python train.py --n_layer=9 --d_model=224 --n_head=14 --n_kv_head=1 --head_dim=32 --d_mlp=448 --vocab_size=2023 --activation="geglu" --norm="layernorm" --norm_place="pre" --norm_eps=1e-05 --positions="learned" --qk_norm=false --attn_scale=0.177 --bias="all" --tie_embeddings=true --parallel_block=false --init="normal" --init_std_qkv=0.0274 --init_std_o=0.00456 --init_std_up=0.0274 --init_std_down=0.00456 --optimizer="laprop" --lr=0.0012 --lr_mult_qkv=0.5 --beta1=0.95 --beta2=0.95 --lr_head=0.00766 --grad_clip=0.5 --warmup_steps=289 --schedule="wsd" --decay_fraction=0.692 --decay_shape="exp" --final_lr_fraction=0.1 --batch_tokens=16384 --seq_len=2048 --doc_mask=true --train_tokens=134600000 --steps=8216 --dataset="wikipedia_en"
MLP neurons of a small language model. Each row is named by its layer, matrix (down: output weights) and neuron, and shows model dimensions 112-207. Each number is 50 + 12 x the weight over its row's rms, rounded and kept within 0 to 99. A neuron's up and down rows have the sign that makes its largest values positive.
A block is one neuron, or neurons of one layer that tend to fire together. After each block is what it responds to, as a language model described it from the Wikipedia text at the highest values.

L6.down7:66 51 45 41 45 51 43 29 35 56 64 39 43 53 51 62 64 49 61 47 71 42 29 57 36 48 56 45 71 53 39 49 49 71 46 49 36 62 63 72 29 27 40 77 42 41 61 41 57 26 57 53 52 63 38 77 38 72 37 73 66 45 29 48 46 49 51 51 37 19 32 38 46 55 23 55 39 60 54 61 46 50 50 47 46 41 44 43 45 48 44 43 28 44 53 75
L6.down74:46 30 58 47 66 59 59 41 43 39 81 51 40 51 39 42 35 49 57 63 64 41 43 38 41 73 53 48 64 60 57 57 47 61 42 62 57 53 60 49 44 33 36 41 61 47 45 58 49 46 65 36 65 50 47 57 50 46 51 76 58 45 39 55 36 35 64 55 61 47 52 58 56 59 32 63 53 35 60 36 53 58 09 47 28 56 61 29 54 51 35 55 28 55 75 37
L6.down260:41 51 40 23 61 56 28 68 60 64 50 49 57 40 31 86 33 36 74 52 48 50 48 37 35 51 24 56 57 57 53 52 58 66 40 45 40 47 71 43 52 51 64 34 63 60 72 51 60 37 55 49 67 40 54 47 55 50 49 71 49 57 55 44 32 56 36 51 37 55 65 49 73 56 48 31 21 55 49 73 45 46 46 57 32 60 69 45 35 48 29 57 58 68 58 28
L6.down326:40 42 32 56 69 61 72 29 42 34 55 60 70 55 49 57 35 52 53 52 74 40 53 49 48 31 55 46 55 51 72 55 40 54 41 41 41 50 56 43 39 47 53 62 68 53 49 56 41 46 59 36 51 60 45 41 50 46 49 59 25 53 50 59 63 51 25 54 68 66 67 59 59 58 49 53 56 22 71 67 53 52 59 35 43 45 25 55 38 66 29 49 40 63 59 69
Section heading and table-header starts

L4.down401:19 42 48 39 47 51 41 67 29 43 56 64 56 38 42 38 67 58 60 61 63 57 51 33 60 66 56 53 42 62 38 40 49 71 70 37 53 45 45 81 62 54 40 65 66 57 46 46 30 63 45 29 75 55 46 64 56 41 56 58 44 40 44 50 40 41 70 55 42 43 36 56 68 51 51 49 60 44 62 64 41 64 31 49 44 55 57 48 67 49 43 44 71 63 57 68
Word-stem pieces, section headers

L6.down39:33 54 58 55 54 59 46 33 42 39 49 50 52 71 23 45 38 72 59 71 28 38 58 40 55 61 46 45 27 41 40 55 45 43 43 64 46 49 56 48 59 58 63 21 52 50 45 47 49 54 42 29 52 27 69 54 40 60 49 59 48 26 70 62 46 54 33 55 30 60 50 52 70 64 63 58 55 47 47 52 40 67 30 38 25 47 46 41 54 57 67 49 47 33 55 33
L6.down69:28 53 44 45 72 84 53 37 48 53 63 64 35 57 48 55 45 55 63 75 51 49 57 40 50 59 41 47 35 54 50 63 55 60 52 37 73 48 68 45 62 32 51 73 24 39 42 54 61 60 50 44 52 53 20 51 57 36 56 40 66 29 48 45 51 44 60 51 25 42 59 52 34 79 49 65 56 42 41 48 51 56 24 34 53 31 55 43 56 60 56 63 52 43 30 59
L6.down169:51 55 55 54 65 65 48 53 60 53 67 40 41 34 39 57 45 75 66 65 37 34 63 24 32 38 67 37 55 62 75 61 54 47 44 63 58 50 78 42 44 48 53 51 44 47 57 58 68 49 44 54 46 47 57 47 57 43 21 75 62 51 29 43 39 53 47 49 49 65 54 47 38 88 36 49 46 65 41 48 65 78 18 45 25 32 50 35 39 52 30 55 55 30 52 72
L6.down372:53 32 57 66 40 54 57 34 60 40 69 69 58 53 29 39 45 52 73 48 39 43 51 49 51 48 57 36 31 50 66 51 58 47 41 51 60 47 64 48 49 49 38 59 35 39 45 43 59 60 42 53 44 48 46 50 33 60 70 59 66 47 37 50 39 69 38 57 24 65 60 53 54 42 68 59 51 53 21 49 48 53 63 41 53 33 50 36 54 36 32 60 56 48 57 55
Word-ending pieces, table pipes

L5.down22:51 48 43 47 63 60 42 62 54 30 37 51 67 37 64 42 53 39 50 59 49 54 41 61 56 62 68 46 53 63 44 63 63 48 54 45 35 50 49 45 48 52 47 27 89 47 45 51 61 38 44 48 65 37 40 63 37 54 28 47 23 52 59 46 44 67 50 37 41 43 55 51 30 55 64 48 34 52 72 29 59 41 56 56 36 41 63 40 50 54 70 25 55 59 35 59
L5.down40:77 63 54 39 78 28 42 41 48 41 65 72 78 59 36 69 49 59 28 55 58 57 54 57 64 58 61 45 58 46 33 69 29 34 46 37 47 30 56 39 48 39 63 33 46 33 47 39 68 40 52 40 80 33 59 43 36 62 60 56 70 57 45 57 35 43 44 40 49 45 66 38 35 54 19 78 55 52 34 52 63 41 64 60 52 35 52 64 65 69 52 51 50 57 39 59
L5.down59:45 40 52 59 31 37 48 60 56 52 31 42 32 49 53 69 55 65 48 45 58 54 57 37 56 41 47 66 33 59 35 44 48 70 46 57 42 40 27 29 47 51 35 62 45 48 42 46 39 38 43 62 31 33 55 54 31 46 46 49 27 62 54 68 60 57 28 60 34 55 47 52 42 57 37 39 45 57 90 41 56 53 56 41 47 49 69 75 54 45 72 27 50 30 52 46
L5.down64:44 33 60 37 45 42 53 28 69 59 54 51 53 48 36 68 46 63 59 52 53 46 56 48 38 33 45 49 51 57 72 70 50 51 52 44 64 46 33 59 63 59 47 48 48 63 45 36 46 40 34 49 63 55 67 36 39 32 36 53 73 57 52 66 62 51 31 46 58 45 84 53 58 73 48 42 44 38 64 52 56 44 65 32 43 56 54 50 49 56 78 64 34 56 30 41
L5.down101:25 53 45 49 55 57 45 46 57 56 49 58 54 46 56 66 43 45 50 69 39 50 39 44 31 45 67 59 47 37 68 65 33 34 27 45 46 74 27 55 46 66 69 62 63 58 49 55 40 22 47 59 59 49 53 51 45 50 59 56 29 54 79 47 64 45 46 52 38 64 55 45 57 74 47 48 51 56 64 58 52 34 72 38 59 60 57 69 43 63 59 58 54 39 39 48
L5.down104:53 32 41 38 50 51 41 62 59 42 49 47 63 49 42 38 53 67 36 63 54 49 60 68 20 54 49 57 52 46 44 51 64 32 67 46 68 53 55 44 61 52 92 62 61 76 59 54 34 51 51 52 71 67 62 49 40 68 43 50 46 43 45 51 52 32 53 60 51 46 76 30 74 50 53 67 40 51 29 23 50 59 44 32 49 57 65 46 45 60 47 52 35 56 48 47
L5.down116:48 50 48 33 41 56 74 37 45 51 45 49 66 66 42 81 47 46 56 74 60 52 45 43 54 35 39 52 62 57 65 58 44 43 50 37 30 47 55 22 56 50 57 47 81 52 31 56 52 42 35 25 36 28 73 60 43 63 36 65 70 40 65 43 35 37 42 60 41 45 56 52 70 63 37 38 51 34 57 34 54 60 53 44 51 41 52 76 51 49 70 48 26 52 63 47
L5.down146:54 58 47 38 54 55 48 62 54 62 72 75 61 58 53 61 45 70 45 58 50 49 33 63 27 42 56 58 36 56 54 52 49 48 50 54 43 68 34 48 56 68 55 53 34 24 43 42 50 33 33 56 54 48 49 25 25 45 38 62 44 48 52 63 47 40 52 42 62 60 65 39 58 61 36 53 32 60 55 72 44 33 57 49 41 75 45 53 40 33 75 56 06 36 50 26
L5.down175:40 54 30 45 57 66 47 29 63 68 59 58 45 59 52 39 26 46 47 60 41 33 26 29 52 64 62 54 47 64 45 62 58 58 57 47 49 43 59 50 72 64 70 50 61 45 49 63 48 41 22 56 62 40 35 61 29 66 41 85 47 55 62 49 45 44 48 40 50 36 29 49 64 53 40 44 57 41 52 50 67 55 43 43 53 46 56 60 46 69 60 55 50 56 62 50
L5.down230:43 53 63 58 65 51 73 49 53 64 65 62 55 57 63 57 47 43 39 69 55 53 44 73 42 37 63 45 52 54 60 36 92 38 43 56 21 28 62 39 35 49 62 50 58 37 53 56 43 28 54 37 56 41 41 36 31 58 57 63 45 24 74 43 51 40 64 57 49 50 50 21 34 52 57 52 47 61 48 53 61 63 52 52 32 51 46 47 47 41 64 38 52 58 56 30
L5.down257:48 39 40 44 45 33 57 62 41 44 49 68 39 39 41 51 50 74 59 53 52 32 55 41 60 54 45 55 62 39 43 52 50 50 73 33 41 67 62 45 57 35 68 62 50 56 59 36 49 29 54 61 65 48 58 56 36 30 39 57 54 46 27 40 40 79 42 58 59 39 42 52 64 50 15 44 32 31 63 47 40 68 35 67 44 58 56 64 67 50 34 44 47 37 51 57
L5.down271:47 57 59 48 49 58 49 41 35 57 53 48 51 56 45 73 47 29 54 70 41 50 54 50 47 45 52 46 56 47 67 55 54 43 68 65 48 42 66 37 63 66 52 48 36 42 36 50 44 36 61 47 68 39 71 25 37 60 72 63 79 42 61 26 51 27 39 53 32 59 32 39 41 49 46 42 47 40 51 50 56 57 59 43 22 56 51 47 35 50 57 53 34 55 47 34
L5.down345:67 54 52 57 47 54 05 55 53 55 53 49 63 24 46 57 53 50 46 57 49 72 32 72 49 58 50 51 40 58 32 49 40 42 58 49 52 44 74 56 24 38 49 52 39 69 45 49 48 56 51 61 68 49 73 51 57 45 55 41 48 39 64 61 30 54 51 41 56 41 67 41 38 60 50 48 39 52 50 43 48 59 73 50 36 49 73 46 42 51 48 54 53 40 31 51
L5.down347:27 62 40 13 41 55 56 52 46 37 46 45 51 43 30 43 39 47 58 40 46 50 46 44 49 65 45 45 56 55 64 57 43 14 47 64 58 55 34 54 46 47 64 42 68 41 53 50 53 64 37 57 70 45 65 64 52 42 53 72 76 32 48 42 50 47 52 41 63 59 41 74 48 59 21 56 37 27 39 34 50 64 38 54 26 62 74 46 49 61 38 63 53 45 48 45
L5.down351:73 25 27 72 54 35 50 73 39 49 57 72 43 72 52 46 43 42 51 40 50 49 54 64 38 43 26 75 51 33 62 35 77 45 57 64 49 34 50 35 51 55 55 60 40 68 58 58 31 29 57 45 73 18 49 66 44 49 46 67 46 53 53 28 42 17 35 54 50 48 49 52 57 55 37 54 40 42 39 63 42 42 58 49 49 40 68 47 55 57 41 65 57 50 48 59
L5.down443:66 52 66 41 64 60 43 56 53 41 55 66 48 53 36 66 55 59 58 52 47 42 68 73 35 56 38 31 56 52 51 56 68 50 72 55 47 38 79 23 48 66 58 28 50 36 46 38 60 24 52 41 63 44 85 45 42 47 52 50 64 43 49 23 55 61 56 48 61 44 55 43 35 70 37 57 21 68 24 50 49 55 63 53 34 61 37 56 45 65 48 27 47 44 52 58
Word-final subword pieces

L6.down109:47 43 47 55 52 31 65 43 25 47 55 45 63 43 48 39 37 49 66 44 61 56 47 24 49 66 42 34 37 52 58 43 51 77 42 42 40 61 49 41 46 53 35 48 36 55 30 52 37 30 46 61 60 53 73 63 46 57 66 49 38 42 62 46 60 57 48 53 52 79 34 65 55 65 32 35 46 58 61 62 51 37 32 63 43 33 46 51 43 68 55 49 59 63 68 55
L6.down261:52 40 75 58 66 68 67 57 51 47 61 60 70 46 46 42 52 50 63 56 67 43 51 47 54 64 59 29 54 61 45 45 44 71 50 24 56 30 43 39 51 38 44 75 43 42 48 54 45 56 38 33 50 52 35 59 52 40 71 49 50 55 41 26 42 40 55 46 55 28 35 42 36 56 52 46 42 65 35 69 37 31 71 61 61 46 56 35 49 37 59 50 48 61 48 29
L6.down414:59 41 51 48 35 49 49 42 60 59 35 51 37 65 58 71 59 73 57 45 68 62 48 49 68 38 36 48 43 31 29 53 72 46 51 55 49 54 65 34 50 51 23 39 62 47 34 43 52 60 25 53 47 39 61 59 42 76 44 43 50 54 57 58 60 55 67 60 61 42 45 48 65 37 45 55 60 31 57 52 74 56 49 27 61 58 41 45 71 61 57 50 46 49 36 51
L6.down440:65 41 54 61 62 51 55 57 73 67 76 51 60 52 38 48 53 51 49 54 51 45 56 57 52 52 67 55 59 61 53 60 46 57 43 65 50 40 17 39 34 51 27 38 55 02 46 60 47 55 45 39 61 49 47 51 59 58 52 43 41 34 38 45 42 45 55 59 43 56 53 39 78 60 51 46 29 34 27 40 69 64 31 36 45 59 60 64 64 52 24 79 48 55 60 41
Mid-word fragments

L5.down17:42 54 60 45 40 58 54 37 47 43 53 72 38 67 31 33 34 57 56 45 53 60 57 47 62 48 66 45 34 60 39 30 47 41 64 39 55 64 62 36 40 49 49 51 54 38 40 46 46 61 52 37 45 47 55 30 43 39 63 57 74 56 35 41 68 52 72 44 42 56 36 56 62 54 48 52 40 44 33 49 38 45 42 54 24 50 57 36 38 49 45 68 31 46 57 39
L5.down35:42 79 74 50 62 39 58 30 67 46 21 48 40 62 28 56 39 61 73 32 54 47 57 49 28 35 54 41 47 91 54 39 58 52 56 45 48 45 58 56 46 61 41 15 45 53 49 53 55 55 61 57 76 48 55 34 37 49 52 48 76 51 53 48 64 37 59 56 56 52 40 56 61 54 32 57 43 60 57 67 38 54 53 59 50 76 63 44 77 53 56 68 30 49 27 44
L5.down62:45 57 43 52 46 65 58 31 52 25 43 48 30 27 72 38 41 36 51 38 52 47 34 75 48 52 44 53 58 55 36 57 32 63 38 37 45 46 40 31 83 43 57 53 61 47 61 69 62 63 46 44 51 70 59 51 66 56 42 52 42 64 67 48 72 50 21 55 61 55 52 50 42 41 34 52 59 29 38 62 77 53 37 51 59 63 59 47 52 63 47 34 51 48 37 55
L5.down66:59 33 51 48 73 53 28 52 57 67 55 41 59 21 45 44 54 62 50 47 56 53 53 39 54 77 60 62 44 56 43 21 57 59 53 38 40 40 62 62 50 38 36 67 67 67 47 54 72 31 43 43 55 55 58 38 45 60 41 52 51 58 42 58 38 40 56 62 53 49 76 35 52 59 41 64 56 54 75 45 57 33 25 59 58 55 25 52 60 46 41 32 48 48 27 57
L5.down84:52 37 43 44 71 38 56 76 63 53 56 69 47 73 34 47 47 40 66 35 42 37 56 55 43 56 40 59 35 52 49 28 71 27 61 46 24 40 56 46 44 68 44 64 57 65 46 49 52 48 46 29 61 60 65 48 55 19 61 57 50 50 74 44 45 56 48 74 58 52 42 41 41 57 87 57 21 27 32 61 42 44 53 30 42 58 48 62 40 33 46 47 43 67 36 42
L5.down87:63 50 47 56 55 51 58 57 54 37 49 68 42 81 31 49 52 44 62 53 65 45 57 63 49 63 48 46 32 52 45 48 42 50 44 55 46 31 38 33 43 40 39 61 41 28 37 41 57 61 61 66 60 59 47 47 17 45 61 55 38 47 49 30 76 53 71 65 53 54 33 43 52 54 54 76 54 42 38 53 39 65 34 35 36 75 42 31 45 36 47 60 45 52 47 53
L5.down114:58 49 45 38 41 61 42 59 55 41 52 54 48 55 55 47 66 44 42 51 60 44 32 40 33 41 59 45 46 53 42 51 40 81 70 41 52 57 67 58 72 56 24 58 36 46 55 59 44 61 64 66 56 42 65 39 59 71 53 50 41 62 42 56 38 39 66 56 44 65 42 30 64 47 70 49 43 59 44 57 43 53 47 54 46 44 48 41 54 59 55 58 48 46 37 57
L5.down206:45 43 64 60 58 65 51 48 69 65 33 63 68 36 50 52 43 49 41 52 46 64 51 55 68 26 36 71 32 55 30 39 59 46 27 65 52 35 35 53 55 42 52 69 56 54 52 47 79 45 50 44 27 47 50 48 76 54 51 71 60 52 51 41 51 57 66 56 45 42 38 57 50 50 51 60 61 42 47 55 52 44 60 54 66 56 56 47 54 53 49 77 52 56 58 68
L5.down219:57 50 61 54 50 38 41 46 46 52 21 48 52 55 43 51 51 41 58 47 39 64 63 40 38 59 30 62 56 48 40 41 52 50 50 41 55 48 46 28 51 43 44 50 55 61 74 60 58 47 45 33 53 60 38 61 44 42 47 51 62 34 30 60 29 65 48 51 70 35 70 44 16 48 40 48 47 41 53 45 54 45 42 43 47 69 74 44 46 71 56 75 41 30 46 55
L5.down258:76 63 55 42 81 50 57 62 46 81 49 53 61 77 48 47 53 51 52 31 59 56 34 40 40 44 67 48 45 48 50 68 47 40 45 48 44 43 57 72 41 30 42 71 43 56 36 58 78 35 48 54 40 49 54 64 52 64 45 58 29 37 33 46 48 65 46 50 51 40 61 56 51 45 32 73 65 57 58 46 64 43 43 82 55 52 48 67 43 55 55 63 24 41 67 58
L5.down378:60 50 35 47 50 34 47 59 48 32 31 40 47 52 35 50 65 39 54 65 38 53 58 57 73 40 57 66 58 50 44 69 47 56 55 59 59 46 35 21 74 45 69 77 43 45 44 40 27 58 27 57 51 56 50 53 59 61 48 73 64 60 43 45 50 32 51 42 68 54 41 51 45 43 62 72 65 44 39 46 42 69 60 57 44 42 41 39 36 54 41 59 54 33 46 27
L5.down382:47 54 31 45 51 38 23 77 62 41 72 39 40 43 41 67 57 53 59 42 25 67 60 47 49 70 55 53 38 47 35 55 45 66 55 44 46 49 40 42 47 55 52 63 54 52 42 63 53 66 66 44 72 40 59 86 50 41 39 69 44 25 35 48 54 60 44 63 45 40 34 91 48 40 64 74 49 53 25 30 52 66 35 39 41 46 50 57 66 57 37 45 53 55 55 69
L5.down404:47 45 62 60 56 44 44 36 52 67 63 39 64 36 47 46 29 60 66 61 49 51 73 38 47 34 30 58 69 39 49 70 65 30 46 42 39 66 50 59 45 53 53 55 60 48 46 42 55 33 68 48 43 54 59 45 36 36 58 56 36 52 59 50 41 74 58 33 59 63 43 33 42 46 55 36 59 57 36 32 20 77 49 67 58 55 40 40 46 47 54 38 60 83 65 56
L5.down409:46 47 52 50 54 54 34 58 70 38 61 39 61 41 48 64 42 55 36 60 69 43 63 56 45 71 53 45 53 31 43 51 46 30 46 37 36 49 60 56 35 49 63 50 50 29 54 59 58 31 51 70 45 55 39 39 51 34 58 38 30 35 41 72 44 59 35 67 44 45 74 48 65 53 50 68 52 36 30 39 54 31 54 25 44 58 48 45 51 54 55 38 39 38 47 47
L5.down419:67 34 44 49 67 48 51 63 57 38 62 24 64 30 33 68 48 59 58 48 56 64 37 64 59 66 35 36 58 35 66 46 47 53 44 60 48 52 47 58 46 60 42 21 53 33 42 58 45 55 62 64 53 59 52 60 63 47 52 38 55 43 40 44 29 39 60 86 56 38 59 38 38 55 60 65 35 61 36 47 63 67 63 38 60 59 38 51 41 41 30 56 39 62 36 70
L5.down442:37 51 39 21 59 57 52 59 47 60 42 47 47 51 58 19 58 36 32 58 39 40 48 52 46 45 39 60 46 35 44 34 56 48 51 36 65 36 53 58 69 72 56 35 40 60 45 42 47 61 47 40 60 36 28 51 78 53 59 55 65 77 54 61 49 60 57 30 44 33 26 56 57 56 54 37 42 50 59 49 49 60 43 43 48 74 37 34 64 69 56 42 74 59 39 51
Elections, parties, awards terms

L4.down381:40 64 43 41 70 48 66 46 58 50 63 57 62 76 50 63 21 57 65 56 60 34 37 35 44 57 54 60 48 50 60 71 51 30 51 46 74 72 45 41 41 71 53 19 54 41 33 52 31 64 40 45 56 44 54 41 29 31 51 53 40 64 58 56 69 58 57 68 51 25 46 54 33 49 49 56 44 45 45 57 46 58 62 42 32 50 39 81 42 62 77 47 39 55 36 62
Inner pieces of foreign names

L5.down2:54 82 52 53 32 37 44 52 60 56 47 81 42 64 45 48 43 48 72 68 50 62 30 27 32 32 57 51 57 65 48 33 47 48 38 59 54 57 44 28 31 43 52 35 54 23 51 54 59 71 41 46 41 37 57 32 55 58 30 40 53 59 50 47 63 48 48 71 39 63 60 53 43 51 39 61 51 55 31 47 47 37 88 49 29 46 42 55 63 42 51 61 31 49 54 48
L5.down69:61 65 42 57 45 43 67 28 62 68 54 60 32 66 46 67 47 43 55 64 60 77 36 63 62 56 40 65 58 69 52 71 37 45 50 41 36 45 49 46 30 40 55 58 57 46 45 43 42 66 37 27 49 55 45 55 26 44 48 51 58 61 66 43 50 50 57 34 64 54 63 45 40 50 54 48 45 50 46 39 24 39 73 38 48 38 52 47 40 70 58 65 43 44 57 63
L5.down77:51 34 52 44 51 52 43 50 73 52 58 40 53 83 56 44 60 28 50 57 64 39 43 38 44 32 45 38 32 22 33 20 27 56 52 36 34 47 46 50 43 51 59 57 52 46 50 61 53 67 56 63 39 51 66 50 39 59 37 51 50 50 62 42 45 60 43 53 26 74 38 46 34 47 61 60 49 49 50 52 26 68 57 68 64 39 34 52 48 33 49 37 70 46 61 38
L5.down80:44 64 43 52 36 38 41 44 60 53 65 41 66 35 34 48 55 50 77 49 49 51 50 49 13 58 66 42 47 39 56 66 45 35 63 40 36 50 28 61 31 65 42 55 46 58 64 43 45 28 43 73 64 43 41 61 49 49 47 63 62 44 64 56 40 46 39 78 66 65 27 45 53 61 41 36 53 70 44 61 56 46 68 32 51 42 59 51 55 61 53 51 22 46 42 56
L5.down141:38 49 50 54 63 59 59 46 54 68 59 44 48 52 39 77 39 57 46 40 75 59 52 29 40 66 44 61 55 56 44 47 64 41 60 45 58 51 34 42 48 55 49 49 46 36 29 58 60 35 47 62 49 61 50 54 51 47 79 50 71 67 59 59 60 60 46 58 54 23 56 37 44 63 53 36 30 42 48 49 57 55 38 27 52 73 38 50 67 33 58 40 35 28 48 52
L5.down182:78 54 45 60 26 37 42 29 27 38 36 36 43 40 46 38 50 58 55 48 49 42 41 41 40 55 48 54 67 45 61 46 51 54 48 38 56 61 45 64 47 55 50 45 48 49 48 62 45 63 46 47 54 39 46 47 23 54 48 48 55 58 53 62 59 42 48 34 46 60 38 55 68 50 47 54 43 45 70 39 54 47 44 57 56 34 52 38 41 55 51 66 65 59 62 62
L5.down186:60 55 41 36 33 32 52 61 70 61 39 48 55 39 45 58 52 54 49 73 52 56 73 26 63 60 45 57 50 71 46 43 34 44 60 29 33 25 56 60 65 44 47 42 43 53 52 48 46 49 66 35 59 43 62 50 38 49 51 25 46 39 49 56 60 52 46 66 66 49 65 44 42 67 48 32 35 46 62 37 55 45 50 44 58 45 73 64 41 44 76 46 47 43 33 38
L5.down232:54 60 55 45 66 51 28 68 70 53 45 47 52 57 58 37 58 70 63 54 33 37 41 44 54 33 50 51 39 56 75 49 72 63 63 57 51 61 67 41 45 54 21 60 37 26 45 60 34 45 40 52 61 54 52 54 79 50 38 62 28 48 40 46 40 31 40 65 58 54 77 39 46 45 30 49 70 46 46 73 60 63 36 58 45 47 72 41 52 42 61 28 39 35 44 47
L5.down254:61 41 47 61 49 54 41 43 57 59 53 36 62 44 59 54 59 63 59 46 82 49 46 67 59 69 56 32 38 56 49 44 53 44 59 32 33 53 57 48 53 56 29 39 56 36 49 38 49 61 50 56 55 61 38 78 52 40 69 47 15 40 52 54 40 40 38 58 38 48 59 55 34 55 72 42 53 56 28 47 36 28 58 32 47 72 48 43 31 40 44 45 37 56 45 49
L5.down275:46 37 48 46 39 50 71 51 50 49 45 51 49 33 55 40 47 53 75 10 68 51 46 40 67 45 45 38 60 46 66 54 49 44 74 40 66 44 55 40 68 42 44 39 59 61 74 34 43 44 50 38 54 26 29 79 54 67 71 49 14 54 59 55 54 39 41 58 62 54 53 70 63 47 56 45 53 36 61 47 59 45 65 42 52 44 50 39 59 74 39 37 75 54 60 29
L5.down288:64 76 65 46 30 46 48 32 56 53 45 61 46 40 55 68 26 71 55 60 42 44 43 63 55 44 47 34 54 42 58 54 34 68 37 35 39 64 24 35 51 41 48 39 36 42 34 55 74 35 48 35 47 44 57 43 40 65 49 52 65 56 76 39 48 49 56 52 48 47 53 58 51 46 20 43 35 54 49 30 33 64 61 51 53 59 55 62 59 36 55 52 30 44 44 54
L5.down290:66 41 36 58 32 35 32 56 53 54 71 44 43 40 42 43 61 60 58 39 47 59 43 55 51 55 64 52 57 64 51 46 68 45 56 30 34 36 56 57 42 57 63 50 47 35 38 38 59 54 27 51 70 56 62 60 38 68 51 53 73 72 38 56 39 59 47 37 49 32 51 40 36 74 68 29 46 62 62 20 54 31 67 62 42 40 76 41 43 54 41 35 62 49 40 43
L5.down333:60 44 55 40 46 59 48 53 69 57 59 51 44 62 30 54 50 60 52 39 74 51 57 75 36 60 18 48 74 52 53 51 42 52 27 56 56 69 50 48 56 34 61 71 54 40 48 69 62 51 31 72 35 50 60 59 58 33 44 72 37 62 55 41 58 43 41 30 50 56 51 29 66 49 52 45 44 44 55 38 36 54 42 50 51 69 36 45 54 41 52 65 65 44 78 53
L5.down355:56 61 38 10 53 57 70 23 31 66 56 65 34 53 53 59 53 59 51 50 65 34 32 63 69 38 41 73 46 51 55 36 55 73 50 34 38 34 52 50 56 38 54 53 45 54 51 51 51 59 50 35 69 38 47 49 51 61 53 45 63 33 65 35 37 36 53 48 58 45 64 62 61 44 45 34 40 23 39 47 53 52 38 61 50 53 45 43 42 55 38 44 39 60 49 53
L5.down370:51 37 28 82 67 42 37 78 55 40 67 60 70 49 59 53 52 51 74 67 45 24 48 24 35 54 35 49 56 47 55 47 52 39 49 51 42 58 57 35 47 73 58 35 46 50 56 50 53 61 49 50 44 54 55 33 59 29 58 44 65 55 38 49 52 54 16 49 60 60 45 61 53 55 32 63 48 64 36 55 48 44 49 37 45 71 80 67 51 52 51 39 62 35 66 54
L5.down430:64 48 73 63 41 58 51 47 57 42 55 69 53 81 41 38 59 55 74 30 45 58 49 46 41 65 47 43 59 63 42 63 62 46 31 54 33 53 70 71 63 38 42 57 58 37 50 63 60 52 42 39 56 46 62 42 55 56 49 83 63 71 42 55 61 56 63 50 45 58 48 59 48 50 38 56 35 64 69 51 42 45 38 67 44 75 47 33 38 44 51 56 49 35 46 50
Wikipedia section-heading markup